MLP neurons of a small language model. Each row is named by its layer, matrix (gate and up: input weights) and neuron, and shows model dimensions 224-351. Each number is 128 + 24 x the weight over its row's rms, rounded and kept within 0 to 255. Numbers have three digits each. A neuron's up and down rows have the sign that makes its largest values positive.
A block is one neuron, or neurons of one layer that tend to fire together. Before each block is what it responds to, as a language model described it from the Wikipedia text at the highest values.

Responds to: Name-completing final token
L6.gate788:117123167107172130116152165143118142147185118133132143102070131146117129115123135143128164079124141115136176163112102191118120131124134091152129100144122085118153115105114086153132139108164126143135124155146078107123112137126147125173090161110166147157119121130155103101123120140102106136110103102105159130120135099166121143104159130122130122142181113123137148138161126125159122116107
L6.up788:118168132133100128100130139095141165117094121102130110099156145113096133146160107127161091150110098175137121074098169146121123131118139150146090139156137143140147103136140083152162147168118102134143145121159114113120113114127083099101082108151159103121172167147086157138180136154158106108135103117113095135118119120146081102146144152133120125113139143109140108139130103078161095162127

Responds to: Word-initial consonant fragments
L2.gate65:140108135147144134147118108100139123139153157090111140075166065106158104091111112129117110145148073106120115119105121100106167083146129120152164127162132143129122130081098168111107142114131130118117155122132143178154116170152146152113147162134113142123125131135143071135138137114132086147130097107115125126148103098106124117154120074116160123149128114136159149149097122123147108147152
L2.up65:168148116148105071085124099102143147148119093171116132132120139089153133119141149138167117177161118082099111150118101108141141163159103140078138128143095092163136163124151106156120123152117093146137104084119110113160104182135079136107131130106130105109102165120135140137095119147121138127146141151137138162121183137136140165136117105140109117098127165108114103116092117116124089102134
L2.gate232:120126117119124140131094119126092173095112144120102113123118136139128175133126169140131112118136099121131150096089125143127131119123150137135091062100104120096105154096085195132137092118104107153161068136119116171155114103134108163123164082141141133123103153110111087103121127101087140111179095135141120104111083126118167119127125134099128159140139099111090189145110095140125128126139
L2.up232:087162110143139136085145126108097081109169139159159133120123135088143148125147136129164116157157126105138143161124135149189141156144115124115120103160106124144170152123113139122159144150126131146135113154143122138101131096117104151117159130136174133125154081144135096117171156119141164149148143147152149119117141160145111107127109106124107170142153147098139094123162152092158156111147
L2.gate252:143129147115124144146084137134126137116109162143150120145156150099113134089100159109099164141131116083140144106126143136147142094140140120077133141098130108148099105157147093119136119137152155159101099159121105157133109106153125150123129141122124069175125128073113116137089158135096145133085108121099182127144081111114158136124118105099122116104127104102108115127161093100164106134144
L2.up252:140098160164118088138139141176118149092162179148092115111145103157097121140129166136138134116106106150119186117119134141139110151135145095098162146093156155146124165144110101161185109142154089146127154126161097148126132108153134158138129119153161091185116125134085119154105145110111136160104146110131167135160107125102163151114147158122135154075071103114121103092129089131099114157124
L2.gate877:154146078164151118175094133140091115135144149118147128128133164142109115151129125163094140127134118089173137122108110142113102101142091136120134117155125129087123113148140136111115116110155136104141117122097147080126118111137112108156126167111105092122145108100141127122164104115134104136134123072127149114118136133130167117125114103087132117135111139126140127155146105124154144189149
L2.up877:145152103139149103144090134105124152145141154103100131089101173128107090116163158157104165134107130117143153113136097127146104146134092150110150136121107114132142130124128163090140113128176164140111131135145105113186116111117100164148143171120121118154151152146127127128153138137109115099126109109172158119143127083136150137100129134124088154142118166126143093125146100087151147141099
L2.gate897:118106071147160127161109155122071142142138083092115160107142125107122139088102132126111124132121091128143148104126109108126122100149170134111138185141157131116088101124158126146111097180115085105113133118161164155134096135109106108165112103121125168088092119141124115144100174075111141103147148065115114135156107133164163159118122155130125121086136117113129144135164135119156126106135
L2.up897:093124182130126124139105132114134145103123113150103141104102086140107123132113138182161134103151142141141149116093111124151090104091091126099142115142117161141166158152147073171188120110127111112129170112128092153142140082148131141131112141090107085153150156117083143119094103114192123124088130084100113105129126084147107102147133120107157166134132138144152125099167071136146154155148
L2.gate1011:116165164174130143075114092087089102127155139154119103093106144123092092153169154156124122106147164146113170143151124123158166162113131142155140122140111123116158119117151127129156118167159104083098147111129111132111156134122131143143167169136129152159157132152096137116175090126155149112120154143120124121145138143148131108141082135059109143161067135141126099118133155122137104138096
L2.up1011:142144159156119125137138122116084196104135113104102116101115169133130129155123133170106139119162113129113160147140161139132138108115115158074130145096128145118136110156152147104130095137130130119090114121115117166078146115116126159144161111086147104126128134112152083153095136104159120149105169143076157077160119093127137124102149108059158127166163119096083145149116077130127166150138
L2.gate1555:104133155087110082097139116119190121106115125135142164153092114124177099133130161179155131125136170175131136142146110133084141124092108108144124108114101094104162139138149159158141105128123089109140167111171133145117153111105097118149142166107124083130108137122077116149139104147134126153088131054151142093130098144136105182126155152137121163130101104103141143108144138156103107162115
L2.up1555:120136129116155120136140092154128116113140080139111138144135108127129132096111143134109102116104153118180140121117161118146132107120147132114182103134093099058123131144098150128116123131089087144142170099105096088097152141153104178124111122084156124113153152112143115109080126119099139108118125099134164087140165113109097109151103141112113127138149154110145140138154109131103131118126
L2.gate1749:108166136110129134144155097120096152112094146141132143170132086145079133149133145160141142118130086113157154101119122146093130129138170145117106116116101098121133078152098155137149093150116184150104134151131141139136117150149087147137141142094132080088090177156144140099118109106125116125138128104138132143136086137084127114168106087113103138184106103124107131081135072160086153107113
L2.up1749:081126147153109083150092136113094125110135117159125111132114101163128073096123120142142162121128108120144153140154066120130179125090099140116105131150072106126144108168115161139106133145130152115145113137193101164136077144102078095132145099077137116153134150105134144143139121166120149100135110137139115080126124104119102124175125086124135142133138117143111090109130119075111157088141

Responds to: Personal surnames
L2.gate275:104145169119139162113140098153118103129162120083167158127130095139152105135116152095095119073130124081151150133118149096149122136127110137117142128111135141143115143137126174157110115161155082117121117085131153136135131090141117151080105155153138122135140152104140145129139113124100081142131118157089156124129164124126085149115171105130126161114122083079161171127145144113171131136122
L2.up275:075148125146137170127132119171092119156179146107160120144156111132141142128151147136119097091104129111141144110140136147135100155160166164150125137106126123153169093137101133125098146140094110122120141074091130143085142146141142170119109152123153143145110099091139145158118157146094116140143126151110149137088158098110107119097135130124129136069086127078131135158140122110161110135132
L2.gate357:079147140107097153140117152097107130150096112095173130102140098129106104152173138134119095101098130130132130170146121118124099111114125171110132140145157118104117143125085114121124137093142139153151140109120116141120138142112141186111131150142131100114099149154110095124105161091152164154095086127135137125150168103125113128087131150117103103121103136091107124155160116138161085174091
L2.up357:073113133116100112119135137116106114114123124131120146082077105155099144118157092147155113088127130080157088118146114107090126122117136147139098148107135106128162146114124115122111122121137123116168148148100138166134172120135157153120132146147119093115089108085088132134129139121144118096104086135137182093097096139149113119097145116144144125092122145104118106129129148112130129156093
L2.gate842:121150155142106155116126098144104140143149116118106140114100116122133141148164120128116163154136149119144107134077117135139108175101097133145119126081107141073152102128139136147141123123150134078135119129124101157139128158118146151100097133118096098159153112115128130101144127118125109124111093153116194163142094166118117143104164106112101110123183126117150132157147088117165141174127
L2.up842:135154134144133131149146101126099133149118153109147104109094105160140161151151148131092113131058094105141122094104127127099121125119153152151163155112149120096122117153160125091096114142167092138173136176082113146107134104104118102069107128139092090130165123138131108121116103143108113130132112150138131160144172146112139118129131112148146135071158083118142141129105082148141141154138
L2.gate944:118160120145151172162119123170129132183116154097116144160113107122084118165156137101093159073078110152140140119102136161151107135166158144122133125139139119149125106136149145129095143135115081110132132141111118153087148152116134180126108121146162135114151119105117069089170143134119102138115111164091154118120130139120129131128164127129148131136146140130121167092178149126145105169145
L2.up944:094156123110103132145094116137110097136132149124109137148106143146139156143109129124150152087117091088118117142118085122128147158140145136153181135117149096121096121112150156158139115136125096107132154123165107155140140106109114115085101122130124122100132139124145156081118155112115114142130096106083148131126108122163088157068179152130125109087107127164134107141135117099146134161107
L2.gate1197:090154162170149155149113136137141118098143119140178095108092138140160115129184131160087102085123118098168143157117114148124146161113132096115138112159152138103151142133091122176147131110121100131132163158126122134160140115115148159140089126140133139115135146080155132150117168127126111132147103120153197144126090130141122140075155151122125148114140092117159173155166118122153116122075
L2.up1197:090197174106141142146115154143099127113097116127166145090121167174149149116183137126127089066151137078154135157112120107115132162121132103152133128116108119095182122123111170174146138150116113137156142161123098174136156122136169170123120162141150155101167105068133117131078144129141105140147110135145197165129108158153097134113164117119151110103142124111152164159167092090150126118135
L2.gate1293:137181171191064164148164145154131132135150171129110096111149137162162105137135126130135148143122098126181141174109122120127116164130117129124124135157164129129113075102093094099108156104134100124163121125111075156145145129139173118118062122170132117108149113118157113121141136083096134164123131108089143097153165141118121142140138110139168147086111160125160160168142106125114141128144
L2.up1293:160120143136095143135145105155116100133130134157096147139095090122149139105158137113107154090141099120117118122103126154173136157105112157121158163106114105135139144133150177133086093123075125132157135133116174152127150124163104170105070108135113150110113100108140106177091119099113156139079092142114121134142150138165112155095117147121138106145165157092166113131118108142113133085160
L2.gate1326:152154130142092121118150144168118117104158104158149104112124111129115088132143123151127119091125103143141157160085142111164127124087155143101139114141146116143109104091097175152120127085121061127128168145132159107082159110099136118100108130169149108150148088110134118120140151145114119169119112142157142126133153129121139161110111111118144107124102161102078142183140143104183094142155
L2.up1326:122151132128105114119099026119150082162135101114138118113114120104132124167167153147108104135152088139174168133105097114137116141130132132154102120148080157130155117155128173153105122112115098109101115155104183156101120127172143176129094127135146166111142119122117127106134120111138131156100120103117151150112135177138130134144097132139132123076122130080158117141162120117140117124125
L2.gate1613:151194117158127135169152127140140117142155128117166114148153124160121130123105120148126115065124110102151117113075160152134118154137140152140141156157163098143120092102120111150132132084137104105096131091150118177087139132158142174118118172148112138123142130121140086121176113104125120100141112088084177135133167152138136129087138107174138131059125111091108127135142129109161095147143
L2.up1613:121188141139125140149180087142144122105169139102125129110127142138153138115113100173122131081108127129117157155097141108129149170100115129101124175128140120106127097125143137170118122140135113139131138103109153164100125163112128175133109150166121116144136122104125086139168145082111093087128120094125159157129118120128085155109160120144135131094114111085139144184119144091137132160122

Responds to: Start of surname or name part
L6.gate2033:132128134148119085165148143138143138128121118169143125096112152157132147128122113119115152117109152123114124133107140138129104153131114133122154139149132183154144172170107111078135164093138120097118122181155149200157112141123114134155131155143116116146114140133169139107104129104107097152107136095096150103117109133111125177139151120136096165145136123155150096083164129115138102117081
L6.up2033:107106147097113140107161116142111156150131124116119129128131149131081130165143102121115110117083084126122144080163111136114105180122175115128141112140154088160107132112139097142094121104143107147098129080100119128125147110136139111087132148145146131114112115127146107146168079102130103146098134161152169147139159158121109121111080143181155101108140162144120152117104103090101121128129

Responds to: Common Western surnames
L3.gate72:161110141117126097084117121099109120138117123145112147116104126121150127125152131135148158112109080132113139134106108105149168169122119120115151113132145105137127127120177156162152136148128152121147123162166089156183121149071136134107111110183116140143130128125113145157124148129144124126123099105099152129158104156150117101126127162112103100134152102114154123081161179113122139058069
L3.up72:147115137123119155130122106089113102144131128162129163129167146142119099133126147161132159104111102134125125138077119122105127109124143104143152130128137134178087132160129138132130137124134109106156166114133102148165114126076169166136108157136129123182140122145141109145134127080161143124110092120085162152154103126173118087176116127131119122080129104117122123147131138115088074095070
L3.gate229:144161117105095167168131134156104088157161135084111109126162131112099103125118136107125127067129108104154116172098153126124134098121124142161171162125161137173086096118114144152096141146138062130114158099089099135120102118118158165105110165131113150140112119132115120120130162141121093130088095137093174143094145101099113147109140127117143099130099141091165164123139104102153100163100
L3.up229:116139141136139161138140089140137150154157155120150129164124165114169150134138158138086151099127106090139143155099131128165117148111156113128122137117094121132102136130118126136127123097138093101100132154103108126117141127108074116103133135154166115070161118094152159169097141086087110092101106134118137092119151165112072117113126130097125146165125082135123130153117126106096071147119
L3.gate490:096125185098096151121117109106103136140153137137117121088093162125103092110126138095138122126151114115142154159125125123118152140117130136112129153168141168073179127072114107148121145137110087118116159135104137099112120135096124152133126145181123161128133156097080157140095087142132093144110127142138141142146145167069137145114159120137092142121132118137160159161158163116139106138141
L3.up490:095146150130137108120107143089097116163121140133133114102105133109125164128156152172139144097092099147135159148115160113106153099098110121136139127177167117130154135110146138190148134119138076121149126110142123084156158157111142160106129125147100156123104097085138108105096112131114141172151157087142157109101157150113108127142143135109144111114103097090163113121126160089152121108141
L3.gate1294:106154143125125170130111096136134092142126137121110096141145134087128112098191118114141140077122096127124169181111116119106161124107133159138126145155153122103124126129121128177128128135132063083157136119149138135136068107109135144114100130135133107137138110136103126136119165103077134123129107140082157131095137101125129133144159109167150137088131095083107163171118134155156152139147
L3.up1294:105133137126143117115153079100130109141153143139161118127137138091154101153134113094125119085085117114133119159108114104097124177106107132157148136145132113083132115147135144151143161105136159143107143090113186126148142113132122199133066148173081130161107113137135108116117154115117093150108079098092144145126127099144089115120181151165153162090118126103137159151116104127108119129089
L3.gate2194:102161128162135132129139127137139095130166130158135088136150171155158143171176168119157102140144119125094176150142121163106116164104099131101162143122145138147180112116097155122132143167088088116109117119108115140160138128171094125132131145115148122094145120122082163102149138143119106118104074156111169122122120125111102166116097137109150145066118113150145108107163096134156138121111
L3.up2194:114117134119115121139170127165149125136109132133155103144118165160166121150160171160098092115100131121145159162096122169095124135138130124127136141098199126173155130121105141173117172179146054124165151139105131176154155140144145135082111156168113125080150095138118146099155140120122097130096081162117136098132151099164085111125137175137163144120145080133104127136136098143128144153113
L3.gate2277:105160181136183172167147152142133128153122162103146087117101178151120163075182153155110154110150094096110154097071138124133143145125154178140125179106154158113131105130081128119134125131120130141091112121116123112168123134104127184153115124127152102102166139126106112099116181104094129165133114092106176164134150096150101120129104112159155157163148143162102150114171147124140132102143
L3.up2277:133135167112151107169110146117107134180143125130155162136131142137105145157136084159087152100160113140152133152124158152134152136148108054093137136097082169140129129125145139117149115142124099180127101125164139160159128109121116158174124142123165150133143096142157143136138139091144152122102085121135124095111094103096112168146179128172126087145130113128134168101167104106138111107111
L3.gate2278:119127143112124127094090113124116176117118129146158117123158136160149116157157113140120124076154099152106152162088110139068111122097110117108141105126147137149129130156149175170134149121133149141103152152148107156124097148138122154138109149113171151127123138108122100133147185149098099181168098114093139109138089118110127115133175110138140138138152080128131153097167138138123065146120
L3.up2278:123136174152136132165098129094100122158135161133118091147157097182121115154126082177131143078104107168078154165129168157114133130115126149139111115109100142125177122114101185148133148141147096103133142131161137109173154136099126179185110108111144155156185094141137119149106145134111081146117125105120170153081104155143127141135157125108116142139110079107168127142162170122139106139112
L3.gate2287:152163142157117118149143108137122116134128116150130152145143119116135137117134163108088112083110092144164099128082114139128118136141157115142169131153156112121127116125144129135149141151119093101128147143151136149090105146136140130138101147156096132125128136123116073146154126159079108102118101121084161143100132164095135152098150104137128141084147099139137163144115080131135143146115
L3.up2287:141159109128105126138148103118070081132151136068135127086129110108134169132182119145127121126161120115113126174095112142140130183143112131173177151087160103086124127139105142150131135109149109121141102107113162188094103134106146122154103146144138142118159149086111117135152103135129139091144117115116145085084105161140097156119153078163136133075097128102128146152135139108169157101101

Responds to: Sc/Sh word openings
L3.gate78:109146128133136106153126149103128114110132132113131133131081142131094128131126094181119145109095110122095162090127144123104134093112115159110117150091123096120176127136115144132110168158153174163124156165139113098179105172143161104147154112137188104121139145097141093089071158089078093099135081121159096136064104107101089153105135102143091131154116174146133118092108092125133118144133
L3.up78:081103157102127115098104159105118141122121169139166135129119126164130130087105126137121108137163080133152071093089104103143122073148168150126077156136137135132088124156117157142102099082141099127162131122122084156138162159157122140139113147157136129128108139175139080086108102118098086114099099095082161153121134115126135104110099137117116120162109110124117084119138138125106134133083
L3.gate747:119159131143140171116068153129138137128169139099139116126148149134158099119155133135149098119099114138118085085098170092096125119111101106096156104152160121152111120134109138146137125136100156139179149158154107170112136146155108129106128099092107127146069114110060142113156136115090142151142136107119149090131114127127143102086108134088132133146131180127130123148117131155112086110081
L3.up747:130114133157112093116100153133137151107149099132105123152091161149121076110092142134145128157133130149117082147095135077117137117110085119153164155126144106159129158116147093151133136086122156119111096131149121100114144120151100132125095171170106135101147150135091134112151145142141154103089170128111153145127088122183109135107150115131105133124118118128099145143130106146161099110071
L3.gate856:100115098140142126150117148144161126114151185095122127124092122142094131084110116159102143159137127144132117116133116124075137098130082089134078064157147148125128120128112179136111101139098167093160124108121143120137143142130114139146105114140160119149172144133082129156117115143115133129112169153136143110137154121128138114128145103132117082142106107159113147081139123121148155089088
L3.up856:150139147110155113139154136137126114132144153095135082100105144114109111098125088140121137138168140107163126163118101147129134115094152109120115113140160135126147094101146161085119090107090117151129100106092121113153142085144102111167124161123146152125069129156163139112136121155089136125105117112147100081154139124085088127102095145146116115107101135124150137113135097096109149106104
L3.gate1273:162101166119126158126123130104148132158122151109157165150142119152137118136092150095126079169097130101141155126175140078097114094126128124135168117150152121110142089109138095122096140145147144123106155103137135145110086131176120103138157120085149112094087114106136134153114136135112147154146094099142159107159138109107126142139128151114148173156132093129155121109159118151131101098134
L3.up1273:168149186136110096113150122125114122112116151135103096129112117162149098119164123155154148158135119159125120107128087096122159135083105113129143149150132122096167151134105168136173114165162133066088152127144135154132136149128121156115132110098116115114124145127146130159115090134117145119108099111142182106115146151107082152136128091105143151151107105122103113094126097168104129093104
L3.gate1724:109123160103092122100134122141139138100161143137110118160127127130096101169157123137109126156152137103150146137138102149120165149109124160161137125139138114128179096172118087143150132145126104129158130115167112115170107160101134187150096107146154085143140141112101185147117134114108135122102124141173103164107156146077195120129121158095146156107130160131134111148111092136112139077117
L3.up1724:132134163115137154164115154117122131145119174169148125112092124123130109119091123138105136172142144131127149121114126137133181111139153129069113129143146120143111141115156132101112157158141161159134122157126133135142103143134140157146120152098121144176162159166131116113155096126142122134174118167114108110137092096105137153129150127121135107131114135140139094138173142158145139085129
L3.gate1847:116152116136146111138141154156124102144165175113092133112149127143116128111155148083133103118128141083169144118119116112131124181069101111123152140140120112116149135152099115131174091140131146119150143176152157130132136123113133158143086138117169131164141150118119143120128098139114147085127129186169131149132117103090099183121118153137103099129103153107154118101160132128139144107078
L3.up1847:143127145105150095162161169162137116151142150093131139108126132130093102103147164123142130159134154122095142137117151135126112151100114108091121120125101125105120154157169146155111115074141137108137150181130141205112137112130159145149129177128137120126119114134114135126147111118157122089080091134095118134098091126089133134102120088158136126163110128140141124122167123105135124151071
L3.gate2057:118104101166150130094122131106179073078164151115091169111106114100144115129147116112127117146145125183121126139121103110176164123159092131109154149124121139070146153131163100148189117154132119108139139128126138147132145141132098131134115108105146163164135140117119145127123124134096119126111116104125095102151141173118146104142130158130131140108124137096191158137107123140146098114149
L3.up2057:151125084151134113146116157158135112085108165074164093082132144124118097117162096099133149147124152118135156120104163098119102122157085112126132138086098130101074142108205104134152122164142131125109157096137113144082174080112115154150092133140073130182091140089122129110106142090181120167132131108127135142137153125106138109111105112144135157138089153095096118110132102135136145128132
L3.gate2164:111106114153088118097149151111120098065165131132123141161112070114135130101155091136094127149139110166124170099120124173135161137148149123149111120097131157129092107172129141106128093132130111120095110164152139110114114119138075146115148154116089132179132109139097112108114128141123126142114123155150130095135101106131115155121133137118128125125127124115075091146147101101116133099116
L3.up2164:126120075126134101145132167092135134125116101106172168119105130141096133127140132142134127105135087132147137060152110143100106123122137157120138085139116140100142103156132126069115134120113136136129154109132168149131142113139087151127123185150139179161116100095168107085144147078118088158070120142111111111112087103172167124099082101111154111108173137113117161106103162119124144162137